Weights of a small GPT-style language model, trained from scratch on English Wikipedia: LayerNorm before each block, biases.
MLP neurons of a small language model. Each row is named by its layer, matrix (up: input weights) and neuron, and shows model dimensions 0-191. Each number is 500 + 40 x the weight over its row's rms, rounded and kept within 0 to 999. Numbers have three digits each.
Before each neuron's rows, "fires after" lists the tokens most often just before its 100 highest values on Wikipedia text that the model never trained on.

fires after: " S", " P", "S", "s", " w", "\n"
L5.up218:474560610500462536526518476530436497483483500541499497480583469529448395501546428467525515564477431562430517490478435559540483455418464567510441471544512473464461571513513479475488522452597483477518492521495541526579514484481492467486454529492519542468509523453559433528540561472511518529511571539577507579508426489498483510485487550440503503559477468487504482496473430550527526430570498486540537536512451512512490507571491457514429443556482531471504465537499489505533499482499490505546461518453478535544385529504517466471470546531509505542471461528512519467520385490481493492

fires after: "w", " w", " ", "ne", "we", "e"
L5.up109:505547540450474471534417462557402510504519419476492534476491527535416496469524471470493480468478487530437422480542452482440446483596467500486590480477515471420487518547497527562538576460554460498503455501508534507474509550530501523516517492564579476500475537505557467565446512516506510449487481500519463436533479591540462502469479503538511495576444500495389474424506493436457533590460496486522546503539528602478570483520519498520530459515491471437526491543519554475509564561543446458465536538540547505554456523458486548507565500459467474490469466457520543593499487504524508503

fires after: ",", " (", " ", "aged", "y", "0"
L5.up235:537420473509526552504437509538441477475551530546472543471531538497433424485495515492489565479543476427487440506521552549477485490554439486503434481462446419502522503471478452470545535468566463570525463461498505472470526499401477561502481476415470477491477487544450564557473561507590508468458498516457444568467498564479550495568543526473509527517576449485511515511500448434472455499531578517501555467559530521497534508570447469502526474482512501478530464540485509482423551518529428498526433530468487520498463494483533529493441464563519524459540463558501524528530521506454563533

fires after: " —", " D", "les", " W", " ", " Sh"
L6.up713:480477495513513530469542503510451406486545482476468515463460542493437473450531472549527511506543442541508501471524457521497472439524442438566500459537515496503550541529474515476502582481526505516518488497520493519428564520519444535479400476525431450501409487428504481502510522540511455478532491551508509502552468478516514487463448551476518499535474442529534488472499487484471552469476467514559475434487447485472529446491510442509519464576500587554483452550460506465484501466481497542483533564531461433540487533525490524474474517555421542525454492444497439527582435483452471473

fires after: "\n", "′"
L11.up411:478537581459466433512478410559495503483555508509472575473504464497504435494538423474518539520483469459511522497455472498439544514457434570548507495594558596509447532491551523484460497568528498571542494502541496500503521467493514507445398498502530501452502505461497507526548575482514472452483476502552506492451506542399548545535530507461560519508503472559493502496432494517438505515514489435581424525494508461537581502519425483508543498463507468455453459503489499456460520533492511489584485606516469480486431469509475475485440498465485611475513508545437506521529500495438495479

fires after: " K", ",", " J", " Al", " E", " Ca"
L8.up869:458474505511454498447515469509456420448466433511559520466506573519562526504471474461446516490521429510456497480424522490485474509428452474505566535524439529442521519545488515476493541472527489482519495538550507473451486457460548504491434461529491484452480499451526565562426450498485483512505515435510558520522481453472559458496515552547521513494582469505501483479444470601504536494487583565547607453483494519530534518584496547461530511459455581503495502469454522494502510476494466519422498525403518512507431560482567470406423537527540557496488509510563495417560507561462450473

fires after: "\n", "==", " ", " ==", " Bu", "ab"
L11.up119:522513510565526515514495506504520490484511473539462529463553483523480515545549544507544525515511474549506550474465472539395565516504409501504542500593493513568410463547446538455417550553485509543525513490511455540465574492553500504503511537504516500543450444456456486549549546476495487438530429462557520539424495553462456490569544588450445505473511471504455487511516449495448468526498402492527491568516506541606449505522451517553530470527447473462479478485504497482491542461503453393470533564560457473508491537537609507480486563473471478420447483552450525486501488511489503492

fires after: " D", " d", "d", "ed", "r", "s"
L6.up428:496442519466440596499419457488463540455501563545477545510569470523539482458550457546537492466421472441536550523463478470529516484531548547489473489507591489523428545532522525556498564512485441444458521436457570496444541507498526501525453539532530475507484573455469528403558491546510461471440502536529539572480537493497494455522461543442559477545574494498508518470453474584511441455447475495442543497468461491500456464543525433540470452510499493518472479506493480539458457403448536588444506563474465493544442505482563515439500510477491544520493569498520550465459487515539514525

fires after: "ro", "ri", "vo", "lu", "fe"
L5.up79:465468531490521460528556485450498506509563473555527503457494478473531508499489549494573520527473459515425481542456498430533552504492451540491520518529508566517488476467479551415571495465499472510464473493499456476482451495463547537571547486439563532544536540534502530462416518504438462451447490545464564537531481449442503450483447493515571550452512499528458461479487438488449414547438494550475444456551493530577543506496463487503550483627494507425480444576511564494436526473480570484549532407478513491585520493557565515479508505464523458459439445484466531497533547509531533526

fires after: " Re", " D", "Re", " C", " ", " Con"
L4.up595:514417493479501539457548532513531420468423480518430602555492493496481455416542459522506490474456482435521591517431483540545449517508519435576554487576506542504433553542440463524448540434454486468574466495458473521442500454470476459469462501463412489485518542459508474430533576608484514428478515497475523463570449510472503447531448576492490512494490412470478497515498470529478473526547545481529525509457498537475430472575447457492486491516487523513516502555501510454468531471525475511558511463534495507533463450544464543483466543522489505462538475511567559451474469451519523457

fires after: " T", " S", " W", "T", "w"
L6.up205:509440527500475524495489413517466528520492553471403519456477445538462499551447508500479500467495509472469452526468470514524447572532514569531492421493500484438536486523536509578464560504534480519495500481533573549465455558460503541456483465529427520420432490494550519484442496566483475466411557478514486539504462485573495498484547429491487570449500547546501454440554438522548579482488567501490526535509493507469516501478493454507504494527560470503475446557456527568489518439513538505440494492542461473521439570451514496524438633457499608459556592492491572514512439461460487519

fires after: " de", " De", "e", "E", "D"
L4.up601:523503571521498520524493438464580489499451481491445498476502550543522452564576530535513439474489435462524521547441457581492486586481532482405580519495561570478424522545498452527450541467517536546536522512507551536506569514464536491567489520550477521493466501496464587485508546537498527483504522589463535584499505572508584453432547559519555478467497442483464502456494525480425507460498535548546515570572480482510487499573532480554471472543579483525470465536584471500524524508483493493524556550446551493523486563501517522484520513525485501487522548441450504505522543525511525501

fires after: " W", "W", "app", " w", "″", " V"
L8.up377:483519572449508477542497425519534555489523463550456491516498474524534455528519551500523513531504462528506520480502494575501495438446482499439609487531487419500509523565519546511469463476477464519512481461482505566504497445482598445481522524530506508473465437520538486561420559483473496504457488475515528510552470524505510450459479510428514568458439539512503471515520479462451490496531551518545537471522501517528474514503417460598572494499475435480510528535488578530435545511489489504487542558493530437630452500498510495503451510557552550444449501541427540534524446420493475477

fires after: " ", "-", "ed"
L9.up283:539530469465461528420396512562452523436519495470484543470432554497506498568535520438509507505517482580478545429473457511510447502566467462547530498527501470531476479473509453496505459444572462501513462482502518491559481531410458508482515492486530503455510531431442576536493529544556520442519575500519509543455509504557505454487428500515474494521477443531415528534424456464428438565432497522483556476509520445506530504578461509443523446507476526534496460578499521470491530550454536505596448536495485435510518524566464467500448561516507516459477409482500509505540561478450510514

fires after: "w", " W", "mp", " ", " c", "m"
L6.up143:500467561461472488530459428584480557458509508506479481492518476459469465573463476489538543437507522498477559526482519483505517479524497479568585451532457403420434497521502550414511552495479383494487567493550480473431436561485482482505553511558448469544460493534568507516510498506547525511376475458537547542488423561525472491487495538474529493519516550519513424457494523449466471554561497474457512470514524508496476457525454500580519464481512507426487511460494501524424476446488532510545496473478489451532492572536516439494443513505493631510553506505502528546417467506552527434

fires after: " Ch", " K", "\n", " J", " Am"
L4.up567:488535560446568507467515513498518513525571464522571450468496450572566413460485487493462464460500483415467588601513462541475519521449447539495561518548533587505463510465549475466463515529593460556545521500538535479556542439465519493503532488424558483514456510480533485561513430495573446525518508560496569575513494551472501499429534487428528554508538512516457515508458467479530536539456548517584534515474468474474475456530485507510505458557538517494474514546425469516431534569511524480545503553467523469524486513505473478484513433467514497532478484570503491432476542546442516505

fires after: "lo", " due", "ri", "com", "ur", "vi"
L6.up520:483543495530536478539525530431505436483571437574524490460569413540498511566428417434458559455433524541469552427530451476474508533535534467516551550482441495495463469530492535536463482545542450476500544490501546521490532427527529492426548542551592557431468507504470531517443452478532477475507501492511542472532541482555553506487532515514429487457519449499478561540491519496457523521457515550476498511549428429569484481579574498501488424484516529483486512475461531476523470507432552473525527459433404504512462451513510546489481538568478441479523431465453493477414516546486469549

fires after: " North", "er", "c", "d", "v"
L5.up472:553429447533474538478509491491530530460525495484426448528473464453506462515516489472492490470498548439507497501527537441457539451498522498541491506483489490444525470539532546528490528493570523468442535540493495433441488406459414446482542518392474471540493432454468545470494510434559518438484553448543563531537485562504482478543510541485487444553557478504490488538468434524480489581560512501423474495510435524501513571558506590523515497577502585524520474469519479540554482426440511457503508465473439517483523492471583569454512525461518533447468552477503494522455569483520481463

fires after: " |", ".", ":", " \"", "″", "|"
L6.up411:509506564499555527520476458551469435448532513508526580535478549464411467500515460511520525554486471499450484432474406458523515485517531538583549500476576527448463486541518505478451476543524454564445543471538445556506499455433432508464443452519514524443452530457507461529508441478536534474529531601495548493453423514493502520475515524548589536536493448492464467489415541546432384466487460545549463477492542531559487470547443547545552519503455502482574511556469574503479491505491450482526509517492514478500505516482531532461512463537459492481519544437461499467516480570435561451

fires after: "w", " N", " W", "d", ",", " R"
L5.up30:553481521483481540493518425499450453456524474468483495513521450499465389402510488502593502439446455511529540570463525475483530503450481516591565512442545524469464527539464475507492531437454482490536532486549550446516513471470478526559440492510473547582490496583501550464540457446483548511514524555517474520601543546527468497492560512522555465517461471468525489430483528438512465487559574411493517463498501506534496489523572504502524449502522495486521518563408507496411467482514511554549535513461470436542560528547583547479495459529455544470484545456536531502489522527447448512

fires after: "s", " In", "ic", "or", " as"
L8.up736:468477433436512471577527488555543501482534512487548536441498497553540510565504514471550522530549467428485534615555497525556509502470525533503482458506489492419480442550537521571536521499562490509537479500505522491408514475468533478479492498444545519574599459527550518443502482475478452515475446527483568522499504536551528424411580526497542496464497427504475512386514469552525457525475513496495435532460478499473486509553469433525439461518539493494475514460476553558438463430512535514593495454445481505525457483499492486519451467482544434538501483509469482520534536499464494547

fires after: " ", "n", " d", " N"
L9.up380:524505595514533486506501504521435463486594516490574491468487485517458405474472416536528591489502475576510497508501471548487512478472488467574476456485531470515429449541437472412522495506578420561519499536529567442477489484495508515558513518506496498477581521490524486510562506485460516500514531468541515538498553509503479515507447582537513496453557442488512478478477489476515496525560496566564563520473444512492472474511423460503506477514475544513555534559497564502432507410438495489483523476493520468583423594444525464559461479538459516574543546452582487559477450517526524539

fires after: "ri", "la", "re", "le", "vo", " Ro"
L5.up482:536518553568507470509506500482465532439542445576482523505398477492499495513488540541521514570471521450472549477501478420416561559621417491504512486495459525538450455478508466531565523486479486532526523466513505508513444455486548473548420471437482531450503510501493524539482547513513427481543518541492475505554465494490550475508498492443570567479495507518462493488417463481449483511475534564550613472496505501485596486465541465543519432539519547438490481479501464570437547498527468407514434521511452545478435413506490565461463503473524459465473505449489506513540514512430521504

fires after: "s", " w", "e", "em", " play"
L5.up77:455475477473471497512550513511466494515549436539526485484503572520506541472460550443462474537457465558467552541562463438501552501450531515476515459459469551485490520481557563507568558534514557541497522439537605522524428462500439479525486409497533482522540495493462521442467480477530524451559475467550517496543528466530467536442516510466542528528490569533513499454501555540480527515550520532464414419560445493557499446482568542492527493500526466524457510505432459557537569459502569474566476591506451457550554469515492480460495503517468540515431390536515499540446459530531460463

fires after: " ", " p", " V", " re", "o", " P"
L9.up706:529502587411487487491447492542474432468506538549556514492447489504449505480470517460535510508538474516527538496521499515453481480500502532447470427552485553483485436552576512436463522492564537580460415478514472532537518461469483460544476495501602559513526516510575533498464520500552530454557479473476497529468478534489466479523455499443542531578481518517457540469512569492555537491543419513476524388517508490564496495539508527530483554438479496438439551475489477492489549444481476527562509518539481515531462539547566438502471538449549457538402508533401523479551438488507525440

fires after: " 19", ",", " April", " October", " February"
L8.up393:443437557481481455504478470497560507522558469517565566576452521547474532460448547489524487439497513449481544520443501459481559480496474419457560529518455501568595464544461557454476489548464510523449564501447507451531507444472552429506461576531459483515522528486503528485424448506539580516524500520472490501460472469550492439509590539539582519426563489506480508508485484541453486509485492458540557483434563462511505518515559485507490465512547551456537450533462558480534478559431424452487568464437500498543506483537531510478485512566477529500465463510530495483474535530436528464

fires after: "w", " W", "et", "n", "sh", "ev"
L6.up44:577529537502471510508550446528473513545541494477468437487443471521532506550539488513547529443455475436449500498405508445500624492499510505553578547488501565526484466493456597435483563468508536546494517517534613505482519505452498534504528496425482493509570507490552546462431495473497432500415553514515454484505553488500484455449516558489474436456496442524483566431479522480445461503496457552571418474572485518522434491450525485515526448488477505485533505517458563549476482462515551476517523569484500447550536552518490446458500517428481620520498475452484519475513511490452451454

fires after: " ", " The", " S", " the", " Con"
L11.up705:468531472524457449498474380529451488503424469555414511503498479503542471560546515523540483480521454503488456525517508625509528509555569519554483545538450522470527491545520478480469545545515481544562532539477484547532521471517503444456568526508525481479504464451457474498499458504525566515434501532601532541516407519454552439513476567546518489459504477532418467537433516483485477470480470477521548543540508536522425482490407575526476477536528512436542445481543580463488491474554471582469522507552472483528503559517502521467460484456466534535479445451446431439408490550467503448

fires after: " S", ",", " W", "w", " T"
L5.up139:462484543547521477559499496503472504537546494487396497478519437537452523476401513525555449502550448551496476483491483512549488493487516556517565459497489392446494603536511504551409540513531512478500495462473551512476549490462453400509512509483482475446442516477465490484556590508540485507496505473533451482493465505531473416488455529503509527531469531531529486456516459559518472589523460483534535494552471472524446485543427559524513438499506539434516505481521496521447528493526538537497540500571434512427477524501544500442494595517510593560447544514523511496469500523529490545

fires after: ".", ","
L4.up735:501519449457470506515550530486498428516541482457530528556467503496558512485436476522469492506521533530476471541483516453543515529485455451543522514475467425533447548448473474522418510568506450549449477484525450471544505469450501461554545510507515507472420559493451461440425409467493466488495463406485473486495445455525459515473548493493540515474462492451547421488447466558552412496437481529554498448537464512555530510547527578497470519485580505527522518594461547510459549545585525486490512552439468479518481453503553466442489449521507495513488415458491498389480528546520541502

fires after: " ", "\n", " include", "ill", " plan"
L8.up690:548481477501472422432464535499461547534510498505556492509508519521441537451564435456604491540473513471466515461539472525492507510505493494488509494552432449541457526516472450477501567589445459552524575521487499540458484466541496527505486475495477514525527516514475472547444515506538548448537434459506528445518469475516506447426511581525537582457508447494445478494509504431501435574555531461539514516483570566514519481558401497470573519509479432420518537456507479491498518544454497529508509531507431456543449518511541487488506517522526495482463539421473437554441547443546514518

fires after: " E", "c", " st", "e", " De", " he"
L8.up710:542465485479521471509477422454532552566505492544506475513505532549542522529456522491504533477468476494513450519491505542465486485513533510492476483585504550448498443507466518437495476463442501451479497528526505519486516528455461442509546462538447586472480497467460519563439552469438543569520470540460459532582494460453554575386499569474504563500470504599524423460546466582482473435467547517516510516494440432474517511572500556462484479515556529512487509473513402455503443524465424534563472570446525555448455578574494505486486510526504566546431486552456471457441534564485524533

fires after: "s", "k", "ting"
L5.up402:443487567469520474517470544530459567457497481526452500518476542460508604495517556556579433439483573562469495549580547512490536515550567454488474467491469433529532516531494506476571524516473546554482474427495560481485504488507472499533446480492490495536486474515505467475479531516509442498619444578514505499469511477517443443446475474473539440475495483472482462461453526462539527497516444514456453481559467540547532461459541486527478490583502504528474447572491458545496558486485500499482444546484420564480536523539519543464434549433516559477504507493478532482535447510436439491

fires after: "\n", "bu", " 19", " Bu", " be"
L9.up644:530494538538535536546517566525491451487554460495454525571471440496518464531511495459558527477472460474547525525492487552481472529459478530556467559469544520525398470578527521506443483536496499540540488510488477587444489461426508479514524517518502541483539497469478529552509446472436440492439501493508536491472437529473473443526549492414528492431507449513478525532471469457439477481423496524527503521529494520584516524438465536549509520486474483457460477502444490517504447547547520522618539618489452472613528439445548508546464488497536562475466452494425501447490497484460586519

fires after: "re", "ta", "ra", "t", "rate"
L5.up356:459465561434428506515437537421531506436568442477522407530491481500438491467505495465543494493525562532460471497492490495484539428591505541515470538462520524566492446462528542540469468487540484568510458532528505477553451542580500449539537459466449502576451506465491458407512498577470467504523511530452501528512479436610574508473475517443526484459481501483491455504482474524531516452464456507461512489465546460476577466492454531512490525552550537476461413507481438543519493470478522461504543548502496615464532449507516537503517432493500484434466421446541491491533446517428511513

fires after: ",", " O", "now", " can", " N", "li"
L8.up554:490450559473576554546487453543440512401544478562587505469518564510511473553455496474501558498502488456424539501557522512507518533491510535575498435480493493452444564483531522490437522483487473513503471556497517413474517423501461532502482530512548591447510487554503502470555451511483513521537525529529437508518543492562503492488455553499538533492514489637512519502422460448503455470512483499450499478480495586569455436462448539567440502553519526478442551484419555509478465515511485548525517536411511474502490561472557599490544529506445539546488526474475536474492595482524465547

fires after: " ", " re", " in", "er", " Re", "\n"
L9.up893:462457512514549507489559507498461423398502495453546432492470452528532488553419518514525476514497499544429558550538498558507467517495552556483475459575470523565456412539507563468509475444539483507521429545486478487464460481437527517446507505470592474522492479482479518488441522475544520474525486549442600455483473533454505403564529533470493571569577507474396450430436519473472471461508500455456521528418517486529511529510482538527506524521508504487489455519485544494416525500537472470528511547510451511485465528463439542494484440489487480515537487464465515465518426524471468508

fires after: " f", " F", " ", " b", "po", " lo"
L11.up832:497458512499513472536434489532482447480520450441505472477420526510446447593564489467481558493492517530417471540524425502527533527549541537524613461537485508441520496512597411433477501476497500500445495500523591450568490494514536449520475528501550476532521524460536438494436453548487533488456513506469448491514490466487446484481513560455530536503439486457439487490417518537411499474517492563483492541490537565492551514475444549502521444488524478426524515498563467492516514524517524484488495570504485438493464479443474562549454426536580548506474508536500524536483535518433510517

fires after: "\n", "|", "-", "′"
L4.up815:533555576491516485545437452541525447510544572522491527502477475513485501485532520482513511551474469462486513471549397524463573397535427537557534495542452485569490483541538470539463536421557531501509539515507471512545599527441515483493397543556511462510468548442466539508514481502523466522448548509466488588491415567472438449520547523444440471512456515586509465483483426534507464478454494471522529503487492499576506539468481477494485493507481431512497464506437533540487505533507468497473473509536470476527452511467449516456517520600565516423491548547465472418466523481442524457

fires after: " f", "f", " F", " N"
L9.up448:510463544521575400527523441468469452527531533523516532574511476542475501534499400464512486528542445498546487509585450521543543513563470527465511513532501558444525512495509487448454478493441500494476490512498548483544564431471509452493531522432530464456483454510549556423521437587500603454417563480513434542512562504480534535485503569538499469481465502487465514484525548521485478487539484538505493506527468474495480539485490530414552492560514527415540450546528506453429533503480552451466506492488499460447515586539407521508476506515481512460486503481498485537501488458502489488

fires after: " w", "w", " W", " H", "W"
L6.up893:552425465545513487516444435562513467486512417583469493463545554530517504531531467461538516545437416514458540570476506528533485481496494471508581475476470373458413556516480534547530557479496517518479497408542522530555553448539487505488513500487497542443536497490518475549513521560445525469547471478462419490541415510506452455452488538534516502558507481481470474442441542450494449448500477481510473447536452490481458488485453435520489496485493486466565487496535474563442534486471566534541497565484485519551463547480548557495479518515475488478424453459453541600501514510495562477

fires after: " w", " W", "W", "w", " We", "e"
L4.up593:550472546498470451498452401517486489492542454560484450456411514492501537488552515511527481516515507452501467446476512464494530477495454557499611482501454497438519579527511467485442533460513450538522542492491494478483467497428582424472485551504513544491536521438444525467411442447469501472556567564535472473474472546500508512486487512438560511453429549483473449426422458485459478457471491474496492502585499477506557514466433477478508501441477512450590416543523475563508545514554533415524498577519523494472550579546540498395460546523488520515492494495468494535487510452530527450

fires after: " the", "=", ".", "The", " The", ","
L5.up797:461527461475477448500480495459522479497494544470464579481541431504507538448496482450530552589527525492475487476455550472447529445501530529510522563492553521510424474509485583573455552510522478494450567537493500551492499518530521475464430506431383476481499495489523544533522425523517571501536483547504573509542448507528496491479541587498528526529538513481454546555466505556534451465545444486434493511526548550536551514498524562500500460459509499477572452490502448432462559488509500522477546523415499454507519528540523503462489479446536518522540543506439394475549564472468439546

fires after: "ult", "red", "d", "ed", "li", "f"
L8.up507:501486553573446474486476518529483535457476504502504522426546516521485594553558486473499467476494533511482459554510494448473445509493545458486473550431521501465474534555464519489491544505497494527458555455538558503423436480499484456462477567455548454471513562516490511496489570492478457426511548449506506481486495492515505508504529490479514467512510514504518425424463424461445457432431536534446487466470518494448554500493551496503442516513403486546440473473556532527536508488439495505379570450490446516532491512580550590493505515462459567414548462464436513477517606547485473581

fires after: " re", " ex", " ", " dis", " Pe"
L4.up251:450410549432447497546476455531444455448525584489519449507495515446462516534490547445542481559499447438482519537515448565538576575453573492438544436556537522484515496551466490502528489494525479494443445521547419471564475450459542488445526502549523492523477571465482513443503518566442548459454490510466497544495441472499535525404455451510537532513431465512482509470503449459466512534463504528539473544542488498478559525518530479524499520508521463492484557529584524493402535492484487499540452498521541507496513576489504456537499477515549581479436484484424510526437450538465507487

fires after: " ", " S", " T", "s", "S", " He"
L9.up336:546533519505506510491529447519472541525540512564420517493468453532428507532462591488578492529547476472502493498521494560536540598450531536571459468551512481526459484481525445495493492531417456531457513542488534576498554503441443459561497538468461547530519428515511539514533495509396540480479453534382467463419434544489437448483518543518507521489496503507508459436429562526545490488473464501477540481493506538448485517567378582507522508518535509465511454500503541497425485426447470510483469509566547522443497553518524514463554481526494526550474501527458482465483443468552508475

fires after: "s", "es", "ph", "ad", "ac"
L4.up443:534478563484507450524497523512510530467491508501499511515536486521506556515448562441536478561431525511524539450496492487511509471484570465438463447470459482524498486517429576549526459509486542443490495425485584512439481459516435515475519440532498534505568486523447468507490511563488533565569515503486492462525485468533558428376481558543540479434513511507539469522447513466466501475538501606448439517525451541542575435515566502480488529490541486550479483528484482491519486533488579482429451489497428461543524492573486500473557543476469472498449498449482468458424517544556447422

fires after: ".", "W", "H", " who", "B"
L4.up39:535532564477474535521447504551556449461518442493565568484395539515502565487501575468573468484520548500460491573426532487443515461508543566494538492546457530483438475513481441477463542445510460525496515479459502542501517521493435461484462477501459544490497466440470507492480461509463455501464532488531412570533510504488503507504555520522547512503498516560519559395472525533465468429475534432489453455587459555518481469509532481567461494510547482546572428530537453474493525502484519455549522592470485472481527472489527463442514469450495460438540567543523482458504586491460485507

fires after: "ur", " due", "un", "u"
L5.up434:558517534511504468519497510512492506566538457488479435458499539569555518497394455499438474481502439565447481466490520525448475457471518492479481500514402528464469482515562567559420524539494493503512517468483563534542500435539485497497463462472508488387502506518468528475523549429514506504539534426480541490488470448477491476527614547493528557451446481619520516533454543512466493493523473503471464508448509475518485481496543536440546523526547514552509477440457511525553460578481476481485534590459453482556506489447469568466470523453505509540433540483568469459460480528527489500

fires after: " st", " b", ",", " And", " hold", " the"
L6.up147:523527535446519551568444493488476471460455506538484553564367536515494556439485463514536554552500510522505535594446513473501538457490510479546545503440446529519474555438462534504506539426471482504474529551546520530515492432497525499549501555514457483500535506471445532521509503576511467583556487484553571560478479469516517443482550515452511545492515487509473529511447484586491475426597517522462508552461507550544546475470501488506484512487461503511569484468470560469446476456494495467507496581443525490540485463513487487463442481535488438511433549439465482442548503578438453516

fires after: ".", "ph", "ite", "g", "ri", "c"
L5.up509:460533581481470456564436523512459517506415535421484515551547426570496479456492429500536437518521528554522565549463469433510514501508512544476563492527465431561559429447491465509471451475451466429512499452519504578495482513522464481450501461469453520430476625468440515491503512470517460483423592474521464520492427493509464498600525457472490540509463547520530508471518474518476469487491479590469504519559539543551557528524519520555551506439479474550458501521559478519497498538533531507501543478468451518472531478519523460504497476531541477437561510488522489512522503533485482553

fires after: " F", " D", " W", " N", "k"
L4.up350:598474533494522504475483493461514511490569484494428512482489503487494461517487505551543507497476449472550562495500567487508537494483518546527480436526554581526476564438492533468457518483435558493470489535554543571522525513488460542523417515498480472497493509469530449503536431473505445476528521493522490462533485492515423438559454539445509489480496535481486454536504448506592554537443431478539456497505412409442505494521534518538472440514480531536428452587464481535518536475550569577547526516510514552486502582535556541544514551467559582448443482514582476469442508454435415454

fires after: " f", " T", " d", " F", " W", " Th"
L4.up840:581504509465508534512463463536518474457541515532479530540529489558477486514471563508508485484503475550490441546508494435507526530515527580565517495554462474489492542513497505508420565510468587478515456524549545532493509530506416513492488540504447475498512440480470479482536446557572491507475534421473477494447508483522431513483505496482456534582532579488473407521449537497599505459531504574424535462496427553497455482504503475463510507447437503542533522596467517469491491442512578490528494540536454500449462536397501510518440500407475538536504498456466515482521470540447540493

fires after: " "
L5.up739:469482489456507555523505490531448464441482470496535502478540507498526432530455477436509481566445434571516552508509464560549442428543474526437520544521497453490457424529484525477507473487560441526432472494492473528417501506441490460470486519451472535447548487419521548532547494539543608463529542511475486551445520510516488506490517545537501417533455507559448512504516493556475463528499560549478457468486480439558531433568494536532527527455428520501477462556514504458487460465453534461417529473514500495552430558484505461524514490525504530456471476543522547543525433530431549460

fires after: " ", "o", " 4", "ho", " that", "n"
L8.up205:529440539534412489564449463587477385480503475552539523550463503556485536497456516419482484481523441508542503522559519456534468468503578449488469514556429567571449484535509464515488530506487526513489531503543445530461481452420507420484458492469557532491506541521546542483543508527487487483566507487439488459467482506509516551476516498556474506564557495445505476476476542482523536507500497546549447512432559480542524530485542527494526516521498455518558524486452566533504557491467443512523492582476528435586507542452480511440466546461515429536480518471538571514517469512409479533

fires after: " ", " S", "ur", " d", "s", "l"
L9.up512:442499557514464494508445459486432524462462432516624486503564498485544366517513545435555545474414491548525467453518473512504567514449484450472506426517485508485448475525532506507492492478502448514508524434461471460490538468509484452490491462448595478441508498522538442479470585554499484551556596543501530528499486523539524510559496561523509508483574466507517451520485546507504472462495486520484491491471479540541504473464485480493550483541541520476506465520412509487471520447472500570475471489470438510475449526534417500460443477446523532489518456413580441530517438493490468513

fires after: " h", "id", "g", "c", "d", "i"
L6.up881:583521510473434523536422522510527567491437430493509516457488492549501555415487476477495519548512490542482485511541497456494418523489511555489496470454435477565483529537343537550448475486533485408424484413535539582432533550539487501476506501536493535514553564449498546519484553476485556512503468491457438562548513520571538519518519492540517543481492569445545435468479453543453478455532516503503483517517432459529532430524559490498479479489467498510491499541568475522468533413533516533453543527491486493463487502541475574481464546455429460477492529534418511504481499547491536523

fires after: "er", " Car", " North", " Green", "st", " Port"
L5.up618:529433447526507562489525553503540565488520417496418475507501467533522494567475477522449510487530510495539485502460523429499504492433544523500493496515491511528450496549485518512447542547468479457466557454542532452484550449588477461580505604483495459540477500471449543443526554507546557598513473452512563502511499525567557478485468495434495515467534457549451442481494497555498502565435501569439545499480460456437560527567502479464508521543508559573474529542475466407513477470545472522532489501439476498470475458525497540573499504494447579484440502462484458434494492479522515550

fires after: " W", "W", "w", ",", " Y", " South"
L4.up276:566533490447442474542435465508565482503614521491445507482435505530505484493506514486510532495545506465483459496516559449455533491570458556559576486442482539429428538528525486521434525537513529476559521473504531580467579493464495518416446479449467482414434456515498487513461559498498552464472488429497467476545553650517414466524513556499495480484521520494487491437472516483505567434496502463522503470544489533512518519462494453519487530511467475517464442505437503508497479560475534537506523456468486484472538564543551479454521577465544487506498542526452584526499592500450421454